config.yaml
n_layer: 14
norm_place: "pre"
positions: "alibi"
tie_embeddings: true
init_std_o: 0.00319
lr: 0.000839
grad_clip: 0.5
schedule: "wsd"
decay_shape: "linear"
MLP neurons of a small language model. Each row is named by its layer, matrix (up: input weights) and neuron, and shows model dimensions 224-319. Each number is 200 + 40 x the weight over its row's rms, rounded and kept within 0 to 999.
After each neuron's rows, "fires on" lists the tokens most often at its 100 highest values on Wikipedia text that the model never trained on.

L4.up1011,176,160,188,229,217,238,236,264,226,106,201,215,255,198,201,257,171,208,174,192,243,211,202,176,189,246,178,233,167,123,272,135,136,231,196,264,122,163,241,214,274,195,204,195,167,192,255,203,203,164,213,231,171,137,231,200,208,185,177,194,178,246,196,208,152,183,203,137,261,177,206,171,205,117,120,214,185,189,186,193,194,132,210,181,199,148,219,220,188,193,187,130,143,199,179,264
fires on: " |", ".", " for"

L2.up699,197,202,281,176,191,238,197,273,228,153,246,201,208,208,137,212,188,230,189,204,140,233,242,209,147,200,183,255,274,234,194,201,192,131,250,239,170,263,220,208,206,289,163,265,237,198,89,162,218,223,239,178,177,236,152,199,136,192,187,222,227,229,202,208,222,139,168,196,194,270,217,207,194,218,208,166,246,205,183,124,240,199,191,240,291,220,130,265,237,232,313,133,109,192,169,189
fires on: "to", ".", "s", "'", "y", " to"

L2.up1074,170,230,226,133,283,278,220,181,216,204,225,212,245,162,186,171,125,218,167,223,198,194,266,231,215,267,135,231,164,78,259,220,184,208,275,171,199,251,210,226,272,194,140,186,203,127,162,202,230,264,219,227,186,161,289,240,186,176,176,206,211,226,244,146,118,256,164,189,241,233,186,207,137,261,158,231,244,151,190,247,181,181,174,160,166,261,239,185,136,196,218,203,216,208,257,226
fires on: " many", " such", " much", " both", " well", " soon"

L2.up267,176,157,135,146,200,168,251,144,214,223,217,187,184,187,164,127,187,216,192,211,188,184,185,245,130,182,188,129,123,134,230,144,233,189,240,144,227,168,226,248,229,173,164,228,195,214,155,211,197,175,210,108,154,212,211,218,187,260,172,230,178,216,200,236,171,264,140,143,144,188,163,267,204,219,178,226,197,176,159,144,156,282,203,278,184,237,193,266,229,194,193,296,286,259,184,187
fires on: "-", " with", "s", ";"

L2.up1157,234,242,272,181,179,147,166,156,192,213,146,163,183,172,154,210,238,152,234,203,159,211,218,231,170,279,218,220,229,213,152,135,180,168,217,177,207,195,224,258,199,156,162,329,260,176,153,203,199,225,194,207,195,135,231,227,233,164,206,279,154,199,150,172,205,199,187,161,256,193,202,233,343,156,228,185,172,283,112,237,110,220,137,185,133,221,215,248,175,262,237,251,279,204,137,188
fires on: " death", " against", "-", " UK", " stars"

L4.up152,235,213,186,243,243,220,210,232,179,146,257,220,249,242,200,197,128,189,209,218,155,198,127,206,113,235,229,310,182,191,240,142,192,220,219,222,112,229,225,156,178,175,143,193,195,216,201,224,181,137,189,234,164,219,187,241,222,265,168,213,162,134,201,186,191,179,195,115,193,215,209,216,154,159,160,202,180,238,185,225,195,195,192,212,243,212,212,219,274,277,200,250,163,179,160,232
fires on: "-", " |", "\n", ".", " before", "to"

L2.up593,199,200,261,168,190,185,156,90,200,228,112,113,186,207,224,227,188,223,174,274,156,210,173,199,139,212,178,301,149,130,176,213,207,128,215,183,240,147,247,208,272,115,124,182,221,193,251,162,208,224,213,183,197,197,341,190,227,215,245,198,168,199,127,213,187,208,226,179,197,236,121,146,223,142,191,164,215,177,151,166,170,155,177,246,160,177,212,245,174,276,299,297,218,229,162,167
fires on: "\n", " included", ":", " was", ","

L2.up1272,124,208,248,200,232,199,203,226,274,136,168,182,262,168,173,206,172,164,209,219,104,261,246,171,171,229,228,207,161,155,196,220,153,176,263,227,192,222,199,254,277,153,177,195,188,182,150,155,156,178,168,289,183,118,292,205,212,198,204,217,112,233,187,203,227,168,224,179,323,220,165,249,207,174,143,197,247,226,203,139,148,153,214,211,200,208,193,291,234,223,208,221,246,176,208,235
fires on: ".", ").", " 2012."

L2.up591,214,210,187,169,184,178,151,234,215,173,171,202,277,184,220,205,188,253,143,238,168,167,214,151,171,188,206,195,236,122,156,139,174,156,232,220,210,220,194,227,224,165,143,217,195,207,249,205,191,212,225,193,223,120,246,168,247,165,209,156,135,222,196,223,188,244,214,173,268,217,138,198,235,106,145,206,290,193,255,132,230,148,210,252,189,212,208,267,146,126,281,203,187,253,202,182
fires on: " a", " •", "\n", " -", ":"

L8.up588,160,169,194,204,209,237,216,234,250,203,275,222,199,158,162,187,180,218,232,252,170,186,156,217,146,217,187,222,246,184,231,184,135,174,211,271,200,176,211,249,302,208,143,205,199,199,229,301,203,222,279,141,181,149,213,223,251,263,175,173,155,222,306,157,173,304,163,141,223,170,212,255,197,208,150,183,191,237,208,224,194,192,159,251,259,211,153,162,190,208,290,226,257,189,160,225
fires on: "-", ",", "–"

L11.up832,86,188,204,163,255,202,205,222,177,255,179,180,221,216,201,239,138,182,262,164,62,163,174,181,168,251,160,278,176,163,160,224,229,185,179,167,257,163,252,244,219,208,198,187,206,211,256,218,182,243,251,124,125,209,234,225,242,208,112,199,203,246,173,168,197,202,263,159,178,240,193,262,220,220,193,213,231,183,159,187,174,295,168,290,217,153,166,206,237,171,223,154,257,189,161,224
fires on: ",", "ulus", "rum", " \"", " *"

L2.up879,110,164,194,151,262,223,166,216,264,198,218,187,193,184,188,237,165,226,153,173,188,227,204,174,170,269,160,196,228,109,168,257,164,206,250,238,133,174,188,188,173,195,152,161,167,172,154,157,187,129,230,260,137,180,289,166,199,252,192,247,144,192,195,325,174,195,217,174,243,231,194,213,172,226,148,261,211,261,164,189,213,164,195,192,162,197,199,230,250,263,181,210,221,187,215,223
fires on: ".", ".\"", "'", "\".", "”"

L5.up22,176,172,190,167,275,258,182,163,189,216,198,226,155,197,191,240,160,232,197,245,156,219,215,207,187,217,191,250,146,177,280,213,163,214,240,204,207,172,290,219,279,118,108,185,239,180,154,140,159,163,223,177,174,218,197,199,137,173,194,187,213,168,194,192,191,158,208,155,217,214,158,181,213,190,228,220,224,115,113,221,142,184,159,247,237,241,252,225,186,264,240,159,217,252,254,198
fires on: ",", " |", " and", ";", "\n"

L11.up894,164,187,254,198,266,234,107,170,235,239,239,210,208,212,223,82,130,230,212,200,100,170,214,153,146,264,216,275,175,96,178,206,221,153,178,231,220,162,223,205,262,325,201,149,228,186,237,222,178,245,270,106,197,217,226,242,218,176,192,227,189,191,176,172,258,252,196,169,230,214,150,173,174,227,166,170,171,158,216,177,195,184,169,197,241,169,163,145,140,144,238,140,196,162,185,215
fires on: "|", ",", " O"

L8.up436,196,198,293,158,207,168,191,254,142,275,190,179,227,179,206,141,260,144,176,248,203,187,152,185,210,154,197,199,229,190,239,198,226,170,172,252,211,231,152,218,268,241,147,219,206,165,202,191,197,162,234,231,206,216,220,242,273,133,134,254,162,157,222,245,229,307,188,131,147,256,163,188,162,240,159,215,224,212,191,277,194,149,150,178,287,195,214,245,204,213,190,277,261,222,193,236
fires on: "-", " the", "c", "'", " &"

L11.up344,172,253,269,100,190,253,199,238,248,225,242,222,205,202,179,172,148,131,205,194,84,196,221,164,204,262,205,252,233,191,223,237,250,198,201,176,220,219,219,230,262,190,162,172,202,156,162,201,269,156,240,196,219,177,225,223,234,178,97,163,186,185,223,214,256,195,231,150,251,189,167,265,169,173,228,155,244,198,131,212,181,194,194,153,229,102,155,171,132,159,189,260,216,195,215,193
fires on: " |", ",", " 6,", " 29,", " 9,"

L5.up491,168,181,185,207,305,229,207,187,179,208,216,209,167,243,218,200,114,207,138,240,212,186,191,145,169,260,168,189,197,222,245,189,162,217,243,185,120,140,245,274,193,184,157,169,210,194,205,153,172,244,186,204,201,185,284,171,199,156,194,219,232,156,206,183,221,230,213,160,203,224,171,211,197,219,239,214,222,178,181,229,206,195,179,196,237,253,271,211,151,250,219,176,206,238,209,152
fires on: ",", " |", " and"

L5.up618,232,189,211,169,233,119,189,207,191,145,210,178,205,163,144,234,205,198,227,232,199,148,226,237,223,254,143,196,192,183,198,200,168,130,218,111,251,172,133,236,192,208,174,252,195,227,150,198,269,175,216,121,174,183,171,241,219,295,195,212,181,195,228,220,173,223,188,133,205,195,165,262,249,165,183,150,237,232,188,217,156,236,99,220,181,240,216,281,179,203,197,238,161,195,218,194
fires on: "-", " Steve"

L11.up77,188,202,254,170,329,174,202,224,179,200,222,181,215,183,283,241,174,117,158,273,282,147,180,211,188,206,210,307,162,159,208,194,173,192,287,222,152,198,172,272,144,157,133,241,190,255,202,177,187,185,156,214,162,160,176,187,173,231,171,227,258,121,183,164,197,117,146,153,248,233,219,149,222,176,203,188,215,176,189,197,175,233,224,189,217,206,146,242,200,235,248,202,233,189,125,270
fires on: "\n", " |", " June", " November", " (", " \""

L5.up909,212,197,192,115,260,157,167,217,263,245,239,194,243,290,150,155,218,120,196,152,225,209,185,246,213,223,210,224,171,173,270,206,212,243,225,205,160,243,192,181,213,233,163,213,216,174,190,176,233,241,220,191,175,228,162,158,283,229,223,124,182,247,133,241,174,254,156,213,249,244,203,195,147,225,201,185,228,240,184,209,221,204,215,212,148,146,142,112,212,191,234,200,203,184,142,177
fires on: " |", ";", "\n", "|"

L2.up823,187,192,237,238,245,162,214,117,124,151,211,183,270,225,218,257,172,167,221,176,145,191,134,152,183,239,207,184,179,140,209,209,171,192,241,169,245,161,231,266,313,209,135,256,199,193,265,116,153,196,123,212,168,252,226,155,267,221,191,211,243,191,180,135,175,208,248,216,263,249,215,193,263,217,245,139,202,188,157,195,121,189,123,195,122,178,200,207,211,260,179,227,205,239,158,180
fires on: "\n", " was", " took", " came", " had", " |"

L8.up488,173,187,168,103,218,230,188,217,185,214,218,120,225,200,257,159,178,151,116,225,213,223,211,153,312,213,205,208,233,208,192,255,238,145,184,262,210,241,211,206,211,230,147,194,156,196,178,180,232,162,137,199,208,242,195,212,195,188,174,97,238,239,161,233,145,264,202,173,193,245,137,222,158,189,151,84,262,189,209,105,143,212,211,257,265,169,320,179,212,204,266,224,228,226,276,169
fires on: "s", " or", "ul", " |", " 1"

L9.up584,130,157,254,125,177,183,226,240,199,213,260,210,239,212,234,66,247,215,141,228,180,263,192,153,170,168,226,115,214,147,207,205,217,213,243,244,236,207,176,193,231,183,173,198,127,189,192,221,271,190,223,213,174,209,166,250,241,151,159,191,145,177,243,200,200,195,246,144,197,251,155,222,188,245,143,155,276,221,190,181,137,192,257,195,254,263,299,243,128,178,258,218,242,181,198,114
fires on: " and", " or", " &", " order", "-", "s"

L4.up398,229,231,283,192,255,223,118,185,162,211,234,209,238,179,214,190,210,161,184,183,240,228,230,159,185,232,160,208,132,126,189,185,190,151,222,221,189,220,212,231,225,174,156,192,230,182,180,170,159,153,179,177,140,184,252,231,249,158,208,241,213,245,200,142,183,198,159,209,241,211,117,213,180,196,205,164,154,229,158,191,194,185,187,232,280,201,171,204,213,139,242,113,210,173,204,249
fires on: " (", "(", "|", " (#", "\""

L5.up207,198,101,197,137,203,156,195,212,210,197,204,261,253,154,175,195,166,107,211,235,146,211,212,220,288,221,169,180,202,249,250,174,219,182,273,152,284,176,155,241,192,257,160,247,235,213,137,211,216,259,192,121,153,153,207,198,242,152,138,230,115,211,193,174,189,256,130,172,233,322,175,176,297,227,208,258,183,244,204,202,70,202,170,244,253,213,230,193,214,231,161,170,187,207,148,192
fires on: "-", " as", " to", " Best", " in"

L4.up189,214,212,200,228,226,223,196,275,182,149,237,189,207,183,227,267,121,195,170,205,219,174,128,115,170,213,194,266,166,182,269,163,131,190,234,263,87,193,222,280,180,227,168,156,186,207,189,189,206,187,151,238,209,178,267,221,175,223,165,243,221,218,239,194,256,153,187,123,248,264,205,170,152,166,202,164,135,186,185,202,118,140,218,156,221,154,273,207,183,225,191,165,172,214,150,238
fires on: " |", "---|---|---|---|"

L2.up782,200,127,211,158,235,268,219,145,212,204,264,143,197,252,130,152,190,164,188,238,156,199,128,173,252,178,227,266,186,217,247,229,267,219,216,260,141,246,234,247,206,179,173,208,198,151,128,217,206,164,252,232,193,181,173,236,223,260,242,163,181,236,161,204,117,238,181,188,198,277,164,273,150,196,210,115,220,246,140,234,190,220,200,197,174,207,127,197,285,265,152,247,249,158,213,220
fires on: "\n", ":", ";", "-", " of", " married"

L5.up69,247,204,161,259,290,183,173,165,175,198,169,192,181,213,227,243,157,189,157,252,218,200,175,188,249,183,177,168,177,190,244,289,221,244,195,284,165,124,227,309,209,207,181,168,192,153,289,187,154,257,163,191,226,215,306,231,260,176,204,183,240,184,201,198,191,189,210,120,208,255,189,147,210,124,147,184,244,299,170,192,122,144,178,171,196,225,262,189,234,249,214,174,207,197,194,226
fires on: ";", " ==", "==", " |", " was", ","